Part of a small language model's weights: 11077 steps.
MLP neurons of a small language model. Each row is named by its layer, matrix (gate and up: input weights; down: output weights) and neuron, and shows model dimensions 96-159. Each number is 128 + 32 x the weight over its row's rms, rounded and kept within 0 to 255. A neuron's up and down rows have the sign that makes its largest values positive.
Before each neuron's rows, "fires in" lists the words (lower case) most often at its 100 highest values on Wikipedia text that the model never trained on.

fires in: "five", "three", "four", "20", "two", "2000"
L2.gate167 [ 85  84 150 171 135 149 128  92 105 183 126 171  98 149  67 154 115 118 113  96 120 126 126 142 162 163 119  89 123 140 126 117 133 148 103 143 118 112  96 170 173 117 136 111 127 201 135 119 164  90  95 111  92 125 175 121 127 127 152 139 169  68 103 110]
L2.up167 [108 131 123 136 128 178 153  75 147 211 110  99 130 131  74 115 103  68 133 121 133  95 121 164 145 199 149 147 132 158  65 117 141 163 162 163 114  82 125 144 145 119 110 102 116 136 148  87 146  47  93 117 139  74  93 102 135  97 157 106 177 150 102 111]
L2.down167 [ 50 138 129 106 113 110 151 131 162 120 149 119 113  97 142 103 191  80 108  54 125  50 162 153 143 142 179 114 130 143 123 112 105 159 122 152 128 128 169 149 139 141  74 132 127 137 147 118 132 134 138 148 103  78 137  47 168 128 154 142 113 170 105 163]

fires in: "to", "from", "into"
L6.gate526 [211 143 116 101 106 164 170 154 116 108 125  89 195 114 112 135 106 121  92 126 135  84 116 109 165  91 130 136 158 107  78 117 174 135 148 104  62 116 133 139 131 109 201 142  86 149 115 132 164 117  65 126 172  94  94  95 126 120  38 174 153  78 164 173]
L6.up526 [ 64 149 149 105  78 107 149 116 136 146 157 122 126  91 144 112 191 124  87 216 171 136 120  77 146 195 168  90 122 141  94 152 119 134 101 122 116 103 129 173 110 150 119  79 117  87 102  63 180 119 123 130 127 108 149  98 107 159 149 157 126 135 125 125]
L6.down526 [157 118  83  95 101 169 179 150 140 131 132 123 179  70 106 105 104 121 105 109 117 109 114 137  80  83 176  94 159 146 119 157 129 127 175  77 145 166 170 120 135 150 101 202 160 132 135 136 121 156  63 119 157 106 103 167 101 117 127 127 124  76 156 138]

fires in: "at", "on", "of"
L7.gate482 [122 148 192 122 123  84 107 162 103 109 124 223 124 162  98 123  82 135 112 119 130 152 168 114 105 130  75 147 128  85 130 120  99 158 119 192 100  83 133 115  96 148 149 150 106 106 102 167 109 120  99 140 136 101 112  64 129 138  97 167 160 154  87 132]
L7.up482 [107 113 126 122  94 142 169 127 173 103 112 137 125 185 208 169 137 165 101 103 179 146 129 143  86 152 136 122 172 111 225 188 107 118  79  95  88 126 143 125 156 134 157 152 105 140 150 162  97 146 106 117 169 114 119 106 131  92 114 148 119 134 130 159]
L7.down482 [115 121  95 122 135 132 139 103 110  99 133  81 121 133  56 147 121 133 113 150 104 132 140 154 152 139 153 101  86 139 101 151 116 188 137 112  98 156 156 102  75 117 142 107 138 125 139 127 153 137 165 112  83 113 135 104  88 112 142 107 187 149 122 106]

fires in: "most", "well", "mostly", "remains", "remained", "dual"
L2.gate615 [105 123 102 120 185 123 152  67 110 191 157 124  88 110 108 137 126 107 153 110 137 110 141 146 115 165 138 158 137 175 108 159 133 116 164  88 140 167 161 109 189 132 155 115 132 121 117 158 156  99 126  77 102  89 174 133 138 149 119 155 124 106 109 144]
L2.up615 [143 158 128  91 156 156 145  92  98 165 152 100 113 133 118 140 191 138 122 156 174  92  58 129  89 157 105  82  77  88 108 179 120 109 117 100 121 122 169 100 152 113 188 149 190 143 125 157 215 148 117  89 166 111 149 109 154 106  85 156 136 100  99 116]
L2.down615 [ 57 109 114  88 105 122 166 172  97  99 191 140 140 157  89 188 129  59 129 142 156 100 133 154 108 154 139 132 140 148  99 169  90 129 150 122 146 152 172 156 158 114 178 149 111  92 156 166 168  49 158 101  76 122 162 113 121 128 129 157  94 146  83 179]

fires in: "both", "many", "following", "low", "flow", "below"
L2.gate117 [126 130 162 124 105 159 171 142 137 171  74 147 133 160 149  98 153 119 163 111 125 136 146 142 104 125 134 188  97 165 168 170 119 115 157 117  87 249 122 138 117 165 128 146  72 189 161 133 158 143 114 133 181  85 126 145 150 149 115  90 115 118 142 128]
L2.up117 [105 117 158 108  98 200 150 150 192 123 152 126 198 138 150 105 180  55 116 118 160  35 128 192 174 128 141 169 101 101 164 151 129 109 155 167  82 158 123  91 147  74 107 101 104 114 100 142 130 106  66 178 129 148 114 108 167 144  97  79  51 178  80 134]
L2.down117 [150 174 172 114 107 169 145 124 187 121 104 154 161  54 101  72 112 137 142 139 164  86 148 152 137 141  89 140 146  87 129 203  87 146 118 151 165 112 133 167 135  85 119  83 101 111 163  85 152 145  92 119 177 181  88 100  84 140 126 131  76 136 129 102]

fires in: "was", "became", "as", "been", "appointed", "being"
L7.gate40 [ 85  95 181 105  91 147 172  98 115 178 136  99 130 145 131 168  92 155 134 116 127 113 152 157 103 117  77 138 133 178 136 138 137 115  93 165 102 105 134 145 123 205 174 136  90 150 125 154 104  95 134 149  78 121 131 168 129 146 170  85 198  90  89 124]
L7.up40 [139 111 146 119 140 142 170 135  73 117 180 108 106 143  99 152  72 146 102 161 149 129  88 114  60 162  91 104 156 128  80 133 118 169 134 181 147 109  84 178 142 116 219 159 146 147 110  92  99 146 146 103 115 123  90  99 115 125 125 128 189 203 156 147]
L7.down40 [105 120 128 119 127 126 121  98 148 105 107  96 126  94  50  96 147 165 142 187 164  89 141 125 122 182  96 180 126 123 124 170 145 106 114  92 110 136 105 153 110 126 142 161 132 151 163 121 168 125 111 139 149 182 105 108 112 158 108 178 157 106 118  93]

fires in: "is", "was"
L7.gate862 [115 151 152  93 116 119 110 107 105 183 133  79 109 141 106 146 113 135 148 152 100 163  86 128 136 121  82  85 155 146 120 189 151  74 104 152 135 126  60 108 112 169 137 158 118 157 131 120 118 126  99 130 104 115 150 115 184 125 133  65 106  93 151 140]
L7.up862 [ 91 125 121 119 117 146 188 138  96 140 118 108 137 157  92 116 134 151 160  88 142 184 105 109 131 105 107 156  92 185  75 101 189  97 130 126 134 140 138 114 121  97 153 123 142 111 152 171 113 136 156 172 117 135 151 134 111  90 144 132 191  88 133 158]
L7.down862 [110 138 171  95 108 132 101 168 154 204 138 165 143 130 154  67 139 103 124 102 112 117 179 203 118 104 142 235 127 138 138 136  73 117 132 167 150 183 114 105  86 112 120  99 152 145 191 123 158 121 132 130 146 115 103 117 128 116 134 144 128 147 142 137]

fires in: "of", "appearances", "helped", "at", "for", "club"
L6.gate509 [147 151 139 117 156 146 146 184  78 163 152  75  83 156 191  76 113 161  87 136 114 120 134 145 130 133 122 121 129 100 120 131 117 157 122 162 104 127 189  77 197 173 120 117  98 121 176 163 151 125 104 159 140 154  78 127 168 112  99 132 138 102  88 115]
L6.up509 [ 84  51 156 169 160  60 121 184 100 120 115  95 137 101 148 106 146 143 130 156  70 148 123 116 110  81  80  60  99  85 111  99 143 146 114 116 111  96 122 158 147 189  99 111 121  77 177 127 122 157 108 139  99 162 144 135  80 122 162 141  45 143 151 170]
L6.down509 [169 149 121 132 138 110 154  81 125 196  38 129 104 102 108  88 148  96 124 140 120  87 105 100 192 184 101 161  62 151 143 123 139 188 150  75  90 104 167  97 147 180 132 147  88 181 117 176 109 103  32  81 130 189 103 115 100 134 150 165 139 144  50 130]

fires in: "national", "year", "world", "first", "time"
L5.gate58 [187  68 209 213 137 160 176 168 159 171 105  81 149 112  66 157 128  96 178 121 155  89 161 154 141 168  94 133 135 118  91 137  54 121 142 149 113 159 137 112 164 104 119 116 190 134 111  75  70 209 111 114 108 102 122  55 115 131  75 111 154 140 119 225]
L5.up58 [115  87  90 132 126  99 134 140 152 156  99 136 190 128  81 188  82 155 118 117 114 155 129 144 134 181  99 138  98 122 158 129 166 128 163 119 126 178 110  90 117 132 150  90 143 114 114 142 112 129 159 114  98 156 202  89  96 137 111  86 101 140 149 120]
L5.down58 [152 108 116 159 147 105  68 110 123 153 119 113  91 128 141 127 102 116 130 139 161 135 119 171  51 157 129 145 154 115 175 176 118 107  81 120 159 148 100 120  80  81 147 115  96 149 155 113 187 117 120 138 137 166  98 146 171 132 165 186 135  83  71 157]

fires in: "while", "and", "but", "because", "to", "despite"
L10.gate47 [165  86 125 172 117 171 135 142  62 142 184  94 171 173  56 195 157  88 133 124 150  70 166 176 169 196 146 135 126 101  74 146  89 107 147 113 105 151 162 115 100 167 153  98 114 127 112  68  98 106  87  90 113 126 168 130 137 106 165 121 134 106 199 109]
L10.up47 [153 136 157 113  69 112 133 164 107  71 123 174  93 151 124 107 172 114 188 135 125 144 173 131 174 131 161  75 180 130  64 122 147 152 183 149 134 172 115 112 144  43 149 182 153 190 206 115 140 146 173 144 155 122 179 143 105 137 131 128 131 160 130  67]
L10.down47 [147 167 102  91 131 118 157 109 101 126 132  87 178  73  68 162 167 123 105 111  97 106 171 127 147 136 130 164  83  94  98 126  82  56 105 132 147 134 147 163  82 181 148 149 136 181 130 134 168 154  99  85 148 147 184 156 149 136 108 132 168  72 180 151]

fires in: "the", "to", "building", "state", "built", "jewish"
L5.gate474 [137  90 102 163 124 102 112 174 192  76 166 124  77 171 102 120 137 133 179 160 106 138 151 185 113  95  80 136 143 137 155 124 133 163 146  69  99 147 132 129 103 102 173 104 157 173 116 136 152 130 162 139 114  74 129  95  93 105 128 192 126 191 116 127]
L5.up474 [115 107 140 170 125 109 168 175 140  90 187  85 126 135  86 127 109 125  93 102 136 153 112 157 101 100  99 190 155 112 124 143 165  92 101 126 160 137  80 115 105 114 104 108 189 118  98 116 133 123 128 165 117 124 179 124 117 196  50 103 165 144 125 135]
L5.down474 [195  96 145  77 193 101 164 164 114 140 135 149 146 114 192  97 108 138  90 125 169 145 107  96 115 133 170  96 145 123  94 106 165 128 116 127  34 137  69 184 135 123 150 141 111 164 151 152 163  94 105  59 150 161  88 118 129  87 110 118 156 128 108 142]

fires in: "and", "soon", "band", "grandfather", "rather"
L2.gate144 [ 83 104 170 110 100 105 155 115  95 103 157  96  96  75 133 127 143 164 182 186  81 156 126 175 111 143 130 135  72 100 144 128  95  99  59 151 138 108 137 164 168 131 121 150 154 183 194 128 111 131 137  71 110 175 147  90 161  69 137 128  96 159 128 129]
L2.up144 [ 68  63 114 102 104 113 132 133  89  81 145 113  55 109 133 159 170 142 138  98 118 108 119 150  95 195 172 138 133 141  92 143 137 120  82 168 111 163 140 155 165 160 151 150 149 128 137 129 149 170 151 107 133 153 131 132 157  76 137 119 128 144 159 123]
L2.down144 [103 194 138 110 204 137 142 154 123 140 113 160 106 121  94 132 121  98 149 120  97 116 125 153 119 142 103 148 135 152 161 158  62 131 176 116 133 110 106  87 137 154 122 159 146 162  90 115 168 114 116 136 193 151 170 152 166 117 108 175 106 105 122 132]

fires in: "two", "four", "five", "three", "ten"
L4.gate759 [117 142  96 123 113 150 177 153 147  77 111 142 152 152 159  77 138 136 151 130 160 120 128 114 128 169 140  94 101 137 180  88 165 144 147 125 116 208 105 136 154  65 146 118 124 159 175 126 162  99 134 106 162 118 105 147 143 125 147  88 128  86  94 103]
L4.up759 [150 104 101 140 143 184 138 157 155 133 226 124 148 116 161 101 125 110  99  58 110 105 132 207 196 138 111 150 114 158 106 151 173 178 202 173  99  83 158 107 106 201 118 128 173 119  95 134 126 128  97 136 151 120 142 156 128 138 172 133 152 154 121 175]
L4.down759 [134 123  95 142 156 128 112 162 128 102 127 139 144 120 132 104 134 144 111 146 157  91 154 126 137 112 106 116 106 165 144 159 134 115 114 200 145 115 145 111 117 121 114 142 147 160 210 118 103 138  95 205 138 138 122 112 135 101 150 146 137 143 163 118]

fires in: "and", "to", "had", "was"
L11.gate617 [148 154 120 154 176 147 147 141 113 163 186 122 136 118 157  90 119 111 151 162 140 191 144 122 105 130 181 114 139 138 107 167 143 102 147 135 159 127  91 151 107  65  89 131  72 145 191  90 130 170 145 194 141 140 178  90 103  58 107 108 170 114 157 143]
L11.up617 [ 84 123  73 150 124 136 192 169 101 149 109 126  98  95  97 134 213  95  98 115 120 163 103 136 197 109  94 124  92 179 151 121 130  95  99 113 132 141 147 109 116 109 169 150 154 191 193 164  73 103 162 106 170 131  96 167 148 158 127 171 120  89 146 156]
L11.down617 [ 94 120 203 163 182  81 147  81  76 105 140 148 151 168 189  59  68 152 124  90 115 134 121 114 113  89  89 119 131 122 124 129 112 159 136 135 152 101 113 181 154  78  75  75 100 114 135 107 127 128 154 166 113 191 146  78  58 158 149 133 174 129 163 117]

fires in: "most", "mostly", "more", "often", "almost", "non"
L7.gate721 [ 95 141 133 137  72 174 104 125 105 163 123 157 144 130 162  81 101 190 175 132 163 122 112 122 120  98 116 131 144 144 162 148 142 175 160 119 164 109 111 194 131 109 133 111  75 139 206 157 124 107  66 149 119 123 126 107 175  16 153 149 176 177  93  79]
L7.up721 [101 145 132 169  96 144 127 137 129 143 124  77 196 144 111 155  82 135  96 232 159 117 121 129  92  99 106 166 108 158 128 119 151 112 152 102  81 145  72 125 117 126 140 125 121 162  34  83 117 131 124 138 122 130  97 128 120 119 101  94  97  92  84 117]
L7.down721 [115 113 133 133 116 124 146 143 162 101 115 224 101 110 102  31 126 103 128 139 138 123 141 140 108 162 136 147 116 114 153 111 100 118 159 160 116 135 187 132 134 179 116 131  93 100 171 118 169  98 149 177 148 109 212  83 147 142 184  77 162 144 163  99]

fires in: "to", "character", "of", "or", "by", "characters"
L7.gate393 [155 111 189 141  78 124 117 148 120  57  67 116 140 129 133  60 114 153 115 138 131  64 100 116 169 109 139 133 151 181  89 141 169  66 125 172 104 149 215  88 131  67 152 161 149 107 123 126  98 139  93  82 154  86 164  92 199 129 211 149  83  94 169  85]
L7.up393 [134 140 156 178 157 148 127 147  65 112 115  87 129 164 150 106 171 139 106 125 109 177 156 101 132 148  91 143 177 146 162 107 189 108  77 100 103 116 123 151 150 166 109 170 123 165 137 123  93 162 130 139 158  90 135 137 141  76 176 106 197 115 118  82]
L7.down393 [143 100  73 103  94 182 192 111 143 136 140 137 157 165 111 159 134 125 170 120 158 107 172 127 105 166  93 136 106 114 140  74 127 135  89 141 135  98  99 162 155 180 117 113 113 159 142 126 170 123 177 117  87 150  97 114 120 121 121  72 154 160 137 149]

fires in: "their", "its", "from", "kendall"
L4.gate542 [159  70 145 134 122 179 115 192 128 128 102 163 137 180  63  88 129  83  96 191 181 101  85 115  96 161 132 109 133 109  92 114 124 144 117 189  77  54 106 127 146  78 119 115 102 115 135 167 121 136 106 157 138 112  91  73 103 144  85 171 115 196 148 120]
L4.up542 [ 75  98 150 144 155 130 152 152  99 156 114 202 198 163 155 107 128 124 111 125 168 117  94 123 109 152 181  93 107 129 210  95 124 105 159 133 153 172 160  57 153 143  88 137 111  89 192 151 106 145  99 154 123 155 168 113  53 137 118 125 134 179 138 150]
L4.down542 [184  97 109  47 119 141 189 158 123 111 152 102 130  78 172 123 140  83 128 104 126 128  86 122  91 128 117 111 148 136 130 123  95 114 146 135 129  95  95 117 146 166 136 135  69 104 136 136 155 156 160 156  77  97 139 106 168 117 149 192 190 135 110 148]

fires in: "s", "his", "had", "having"
L7.gate67 [117 159 120 139 138 175 161 137 103 171 101 169 127 186 155  87 138 144 122 136 100 109 129 127  80 155 146 182 195 125 136 122 161 111 129 107 194 136 134 110 159 119  84 156 174  78 191 153  82 184 113 122 103 148 112 113 148 172 127 180  68 130 150  79]
L7.up67 [143 146 140 114 116 160  97 134 141 126  85 103 107 135 102 120 116 113 188  84 126  43 133 102 112  94 122  73 143 134  55 167  84 138 147 181 152 119  82 146 126 148 159 117  96  74 138 128 121  88  71 144 153 165 167 157 134 123 129 158 117 104 169 135]
L7.down67 [153  98 162 107 134 127 134 138 129 117 149 156  89 167 166  89 124 136 116 127 130 162 128 148 108 144 137 241 135 129 179 165 123 132 140 100 164 194 102  96  67  87  80  66 107 107 214 164  81 125 132  91  73 148 117  96 120 108 167 132 121 155 115 129]

fires in: "at", "from", "to", "renamed"
L11.gate774 [123 127 129 106 133 135 146 153 125 114  90  72 121 188  66  94 172 174 102 198 145 103 144 108 155 141 163  98 112 137 100  83  99 190 121 122 113 141 124 161 185 127 109 142  64  87 135 125 149 135 137 130 114 119 106 104 109 119 126 133 148  41  77 104]
L11.up774 [126 200 151 140 133 106 146 124 119 139 184 101 127  95 122 153  91 128 114 190 156 125 157 149  70 119 160  96 146 154 182 204 115 106 170  82 104 104 134 150 149 171 112 110 168 138 149 167 101 138 118  90  72 118 139 112  96 163 134  81 146 124 102 143]
L11.down774 [107  64 133 145 116  81 124 105 158 121 158 130 133 165 122 173 118 127 126 132 111 124  72 113 166 191 126 142 103 135 108 107 143 129 107 100 140 157 146 133 100 143  83 102 157  92 170 155  34 116 180 148 212 140 151  99  74 138  86  94 116 102 126 107]

fires in: "on", "executive", "sources"
L11.gate444 [ 91 165 162 114 121  40 139 118 139 155 107 156 147 148 113 128 159 165 140 117 134 108 151 128 152  81 136  70 172 132 166  75 126 141  73 115 143 127  81  46 125 192 147  92 105  81 120 121 188 125 179  82 135  88 102 148 155 167 137 180 107 121 151 158]
L11.up444 [132 104 132 117 139 202 123 141 123 141 180 143 155 167 168 143 102 173 140  89  88 169 106 119 144 160 152 119 118  84 132 127 125 118 154 160 108 103  89  68  78 174 167 147 128 116 157 161 146 127 140 150 141 108 108 124 129 112 117 180 122 158 128 122]
L11.down444 [ 98 140 120 118 144 135 115 120 142 122 164 127  34  95 101 111 108 176  96  79 104 185  97 130 154 138 130 125 200 138 157 116  99 197 136 102  96  91 140 149  62 121 192 179 102 149 134 127 197 154 102  94  30  83 170  96 130 164 106 131 121 113 158  74]

fires in: "that", "which", "appointed", "applied", "not", "approximately"
L3.gate30 [161 131 218 113 155 182 155 102 197 104 107 120 119 149 108 114 134  76 108 153 108 102  90  99 159 177 157 187 107  97 129 178  65 188 131  70 192 158  95 139 116 131 106 106 144 100 169 145 123  63 142  92 133 142 133 142  86 148  84 133 190 168 133 124]
L3.up30 [ 76 125 137 190 183 180 141 111 151 138 134 136 126 144 172 144 113  87 102 147 116 128 132 159 134 128 164 175 140  96 100 158 109 172 106 146 103 146 124 173 185  73 101 108  81  76 193 153  94 142 147  89  90 186  84 127 140 127 168  90 121 138 155  80]
L3.down30 [150  93  95 120 139 117 149 173 117  78 138 130 122 151 143 116 172 127 144 125 137 163 120  93 100 202  57  83 165  47 196 106 111 108  89 162 132 120 170 185  84 144 108 112 170 172 153 161 144 150 132 154 118  66 117 129  99 116 156 105 184 126 208 179]

fires in: "being", "not", "also", "are", "is", "has"
L10.gate619 [135 105 143 121 180 147  85  77 113 136 181 149 148 162  92 124 124 126 184 179 158 124  94 137 103 103 116 121 139 153  96 142  96 151 117 168 125 126 165 196 148 103 166 129 107 122 178 186 114 112  90 116 154  89 151 132  80 129 162 167 152 113  54 101]
L10.up619 [ 83 117 181  89 122 103 137  72 129 122 117  72 100 159 120 123 190 109  74 106 126 145 152 103 126 138  87 135 141 109 131  99  95 158 103 142  62 185  95 150 143 104 118 164 144 157  95 122  67  84  96 152  88 107 158 108 130  34 156  96 150 133 158  78]
L10.down619 [ 68 112 153 150 163 183 160 140 101 140 138 150 161 157 120 116 110 106 139 124  67 142 131  83 118 155 114 137 134 134 102 144 153 120 113  98  82  99 117 134 122 124 131 135 155 127 173 146 163  93 135 152 101 185 118 131 133  60 129 159 141 105  96 103]

fires in: "large", "la", "launched", "larson", "launch", "area"
L5.gate513 [137  65 133 156 103 126 144 167 126 122 187 111 191 128 128 144 118 139 157 151 141 123 110 172  98  95 152  61  76 103 135 164 134  93 120  90  68 142 107 132 129 184 163 105 181 132 162 113 117 117 113  98 120 127 151 179 139 111  54 168  85 123 130 108]
L5.up513 [135  88 125 119 166  99 158 150 104 141 100 149 149  59 106 185 131  94 124 126 137 208 105 156  95 158 120 151 108 116 100 119 113 140 136 122  97 118 108 149  91 193 117 119 126 124 165 141 123 159 119 132 142  92  98 149 137  92 130  61 173 154 157  99]
L5.down513 [117 137 171 155 185 129 122  80 148 188 231  97 151  88 132 128 141 140 117  93 179  88  84  70 129 125 152 162 100  93 120 123 117 174 115 125 148 109  97 136 153 147  94 195 173 106 138 140 185 160 129  82 122 111 158  99 187 139 149  25 108 157  99 118]

fires in: "with", "under", "of", "independent"
L7.gate742 [119 188 158 137  40 105 109  98  54 177 140 156 194 130 151 146 129 118 120  70 146 135 112  93  87 137 148 130 115 101 146 122 138 141 129 112 117 134  50 106 123 111 109 121  98 101 149 114 187 160 144 173 166 125 130 106 101 161 158  98 122 147 104 161]
L7.up742 [133 130  70 117 133 114 118  97 126 125  98 104 130 135 124  64 113 164 169 118 176 154 171 129 100 101 127 123 161 104 149 114 124  95 185 121 166  77  81 156 170 110 142 104 145  86 105 125  71 133 158 149 106 203  94 149 126  56 166 160 166 142  91 106]
L7.down742 [129  90 113 180 143 175 129 120 109 151 138  97 114 138  94 146  86 144  71 113 161 114 212 105  93  95 163 155 107 107 148 138 148 184 125 139 122 155 174 198  67  98 142 149  84 140 124  93 185 175 105  75 146 106 115 113 117 120 140 135  39 120 127 121]

fires in: "including", "well", "as", "also", "mostly"
L2.gate54 [188 161 114  99 166 120 125 145  80 130 112 120 118  64  91 113 120  87 154 159 132 134 175 173  93 204 150  98 121 150 117 134 129  85 102 145 148 113 156 126 101  51 158 115  87 142 136 178 122  83 141  80 136 123 128  84 153 119 126 121 129 103 116 132]
L2.up54 [156 215 155 108 103 112 172 133  85  82 169 145 106 105 144 139 175 141 153 141 180  95 208 100 148 217  96  89 131 171 129 124  58  92 108  94 138 138 171  79 104  99 165 138  20 125 101 117  90 122 111 128  95 108 122 131 107 137 117 143 191 118 151  93]
L2.down54 [109 124 144 109 131 146 164 147 120 146 141 207  96  95 118 128 139 120 135 162 158 135 152 112 114 183  55 166 133 147  37  58 131  77  99 127 109 126 147 142 102 108 166 104 128 161 170 141  86 130 123  86 126 103 104 115 161  87 156 113 161 136 137 106]

fires in: "of", "real"
L7.gate618 [128 171 130 135  34  79 113 132 113 231 145 134 170  38 171 114 120 106  86 120  97 109 126 130 163 120 151 124 114 153 130 121 107 160  88  81  89 106 132  68  91 162 103 145 165 120 181 166  97 100 145 234 152 126 125 128  99 120 114 113 109 155 131 147]
L7.up618 [150 157 110 122  84 177 148 164 137 105 144 124 150 132 156 162 132 164 129 145 174 113 146 142  92 122 161 104 180 123 121 119 133 129 108 119 137 156 104 124 181 142  96  73 145 182 164 146 117 163 137 203 164 119 123 127 166 180 107 131 154 181 125 156]
L7.down618 [138 132 126 186 171 136 108 134 172 115 106 143 158 108 174  66  85 137 128 161 123 140 153 126 152 117 232 183 148 103  87 143 121  88 117 114 111 102 101 116 111 111  88 162 198 101 108 125  93 112 143 110  68  52 122 144 110  91  95 115 137 140 103  97]

fires in: "war", "league", "world", "ground", "conference", "commonwealth"
L2.gate360 [ 70  45 170 133 115  94  97 148 116 116 132 128  63 109  90 119 126  78 107 120 165 198 137 153 123 146 122 151 141  91 127 142 169 105 121 124 152 146 120  94  78 130  97 153 162 162 129 116  99 145 163 151 151 145  95  95 113  84 169 166 118 113 105 109]
L2.up360 [136 149 162  94 148 101  92 128  83 146 101 130  91 150  52 101 130 135 172 146  95  89 115 104 110 172 179  76 117 129 149 117 125 116 189 115 143  47 148 178 178  87 109 121 154 134 153 158 120  83 102 198 108 171 151 142 129  57 149 135  67 152 136 120]
L2.down360 [168 115 131 120  94 150 143 136 102 113  50 162 119 149  85 109 136 134 144 135 143 147 141 179 186 167 123  95 159 110 100 145 121 100 167 167  64  92  99 159 147 103 136 113 174 128 148 123 105 140  91 171 114 197 174 112 128  80 112 168  93 169 134 128]

fires in: "from", "in", "by", "of", "to", "for"
L11.gate136 [143  91 145 157  99 164 135 115 122  52  95 152 146 150 113 104 124 120 115 150 140 114 102 183 132  81 116 166 174  66 183 142 101 140 141 135 158 160 178 135 120 122 153 122  99 167 164 105 171 178 144 153  87 116  96 120 109  93 100 155 155 154  71 150]
L11.up136 [111 121 114  88 143 116 151 157 110  89 121 124 138  89  91  88 114 147  71 116  58 109 175 123 115  68 115  71  87 109 148  89 159  80 119 135  92 125  89 136 122 137 154 109 120 128  91 155  98 105 131 157 134 196  76 146 179 133 136 130 141 111 121 174]
L11.down136 [109 137 112 139  84 127 184  71  89 133 156 140  80 209 139 152 109 105 134 122 140 115  90 174 135 184 152 125 114 132 133 145 103 124  95  89  99  89 137 133 113 154 117 112  92 118 120  98  97 144 140 137 156  91 132 193 176 140 100 165 138 112 212 148]

fires in: "john", "granville", "george", "son", "genus"
L3.gate339 [127 183 112 142 174 113  61 165 197  96  91 185 152 170 122 107 163 169 151 154 136 171 175  62 126 137 100  98  80 178 136 119 168 171  82 125  78 155 131 143 111 100 137  79 163 142 125 128 106 186  85  44  90  64 117 158 124 142 109  86 117 188  79 125]
L3.up339 [110 138 124 152  64 164 125 123  85 107 188 111 148 167 101 196 171 121  90  79  80 135 126 139 108 116 143 129 101 113 186 106 111 121  94 104  93  69 128 128  94 187  54 147 183 108 131 155 142 133  97  90 170 178  86  90 152 105 123 135  93 128 120 119]
L3.down339 [119 122 134 163 153 133 187 141 155  94  86 148 124  82 115 162 143 133 139 154 146 143 111 171 155 154 103 117 133 134 195 147  66 104 101 128 108  93  56 134  70  91 140 122 166  80 170 108 126 136  82 170 123 134 132 126 156 147 102 122  95 102 100 172]

fires in: "war", "league", "party", "congress", "group", "building"
L4.gate568 [116  67 108  85 113 124 136 107 153 124  72 114 165 105 112 128 131  80 161 163 127 128 155 195  98 176 131 126 130 149 136 148 129 168  71 142  95 102 141 131  93 153 138 123 150 177 158 151 116 149 210 167 142 149 112 174 105 128 173 136 115 108  98 100]
L4.up568 [163 115 141 151 161 187 132 106 115  96 100 124 227  91 189 114 122  94 142  97 143 170 161 150  96 157 142 109 141 125 140 158 112 100 147 149 149 123 138 106 137 122  87 143 206 172 124 176 177  86 219 193 141 166 122 125 140  57  99 128  95  97 115 145]
L4.down568 [163  91 112 122 153 163 160 122 141  95 137 108 169 122 114  96  92 111 177 137 116 157 140 146  34 162 124 156 127  89 149 140 108  75 165 123 173  99 126  75 118 119  87 112 162 129 103 179  95 165 169 194 190 166 180  93 129  92 152 120 102 110 173 125]

fires in: "has", "have", "different", "not", "can", "had"
L10.gate853 [117 118 118 126 107 195 109 163 150 156 182 132 118 138 102 121 159 132 175 108 160 130  96 138  41 100 203 138 182  93 101 196 113  89 105 100  90 117 179 145  94  65 156 180 155 170 159 172 126 124 106 116 141 172 146  87 111 127 169 174 130 127  83 153]
L10.up853 [163 143 165  68 109 152  86 107  98 157 136 172 112 129  91 148 123 122 111 162 124 161  68 170 109 126 170 107 178 163 135 155  56  60 166 171 134 153 142  68 110  64  72 197 185 164 172 131 173 153 129 107 138  81 152 134 115  81 202 181 163 142 107 140]
L10.down853 [118 127 135 160 164 174 126 166 156 153 160 185  65  80 209  83 102 101 110 111  73 104  98 171 130 111 176 158 142  96 135 117 119 175  84 112  77  96 146 119 118 150 168 150 144 146 189 131 104 153 149 120 142 157 145 178 115 164 114 159 173 132  69 144]

fires in: "that", "the", "what", "black", "how"
L10.gate663 [ 94 135 147 120  64 134 113 144 106 129 189 121 134 115  98 110 115 126 118 131 179 165 135 109 138  68 169 156 182  77 117 121  72 145 125 143 120 147  86 117 100 146 127 105 108 189 146 112 114  45 153  91 140 159 188 170 138 144 140 127 122 122 168  53]
L10.up663 [143 147 164 134  92 121 113 144 148 133 196 111 138 169  97 128 124  86 132 145 143 143 154 160 103 116 156  80  78 101  77 124 170 139 205 154 154 142  80  88 142 160 138  54 131 127 160 131 101 131 186 158 140 178 153  94 135 139 162 111  74 184 103  71]
L10.down663 [139 163 178  89 143  91 137 144 123  90 170 143 196  94 179  76 147  87 109  63 140 171 136 100 162 147 181 193 144 117 126 119 112 100 100 131 155 144 103  91 125  79 125 140  98 179  82  54  85 148 163 166  43 139 129 146 149 187  86 165 116 160 119 129]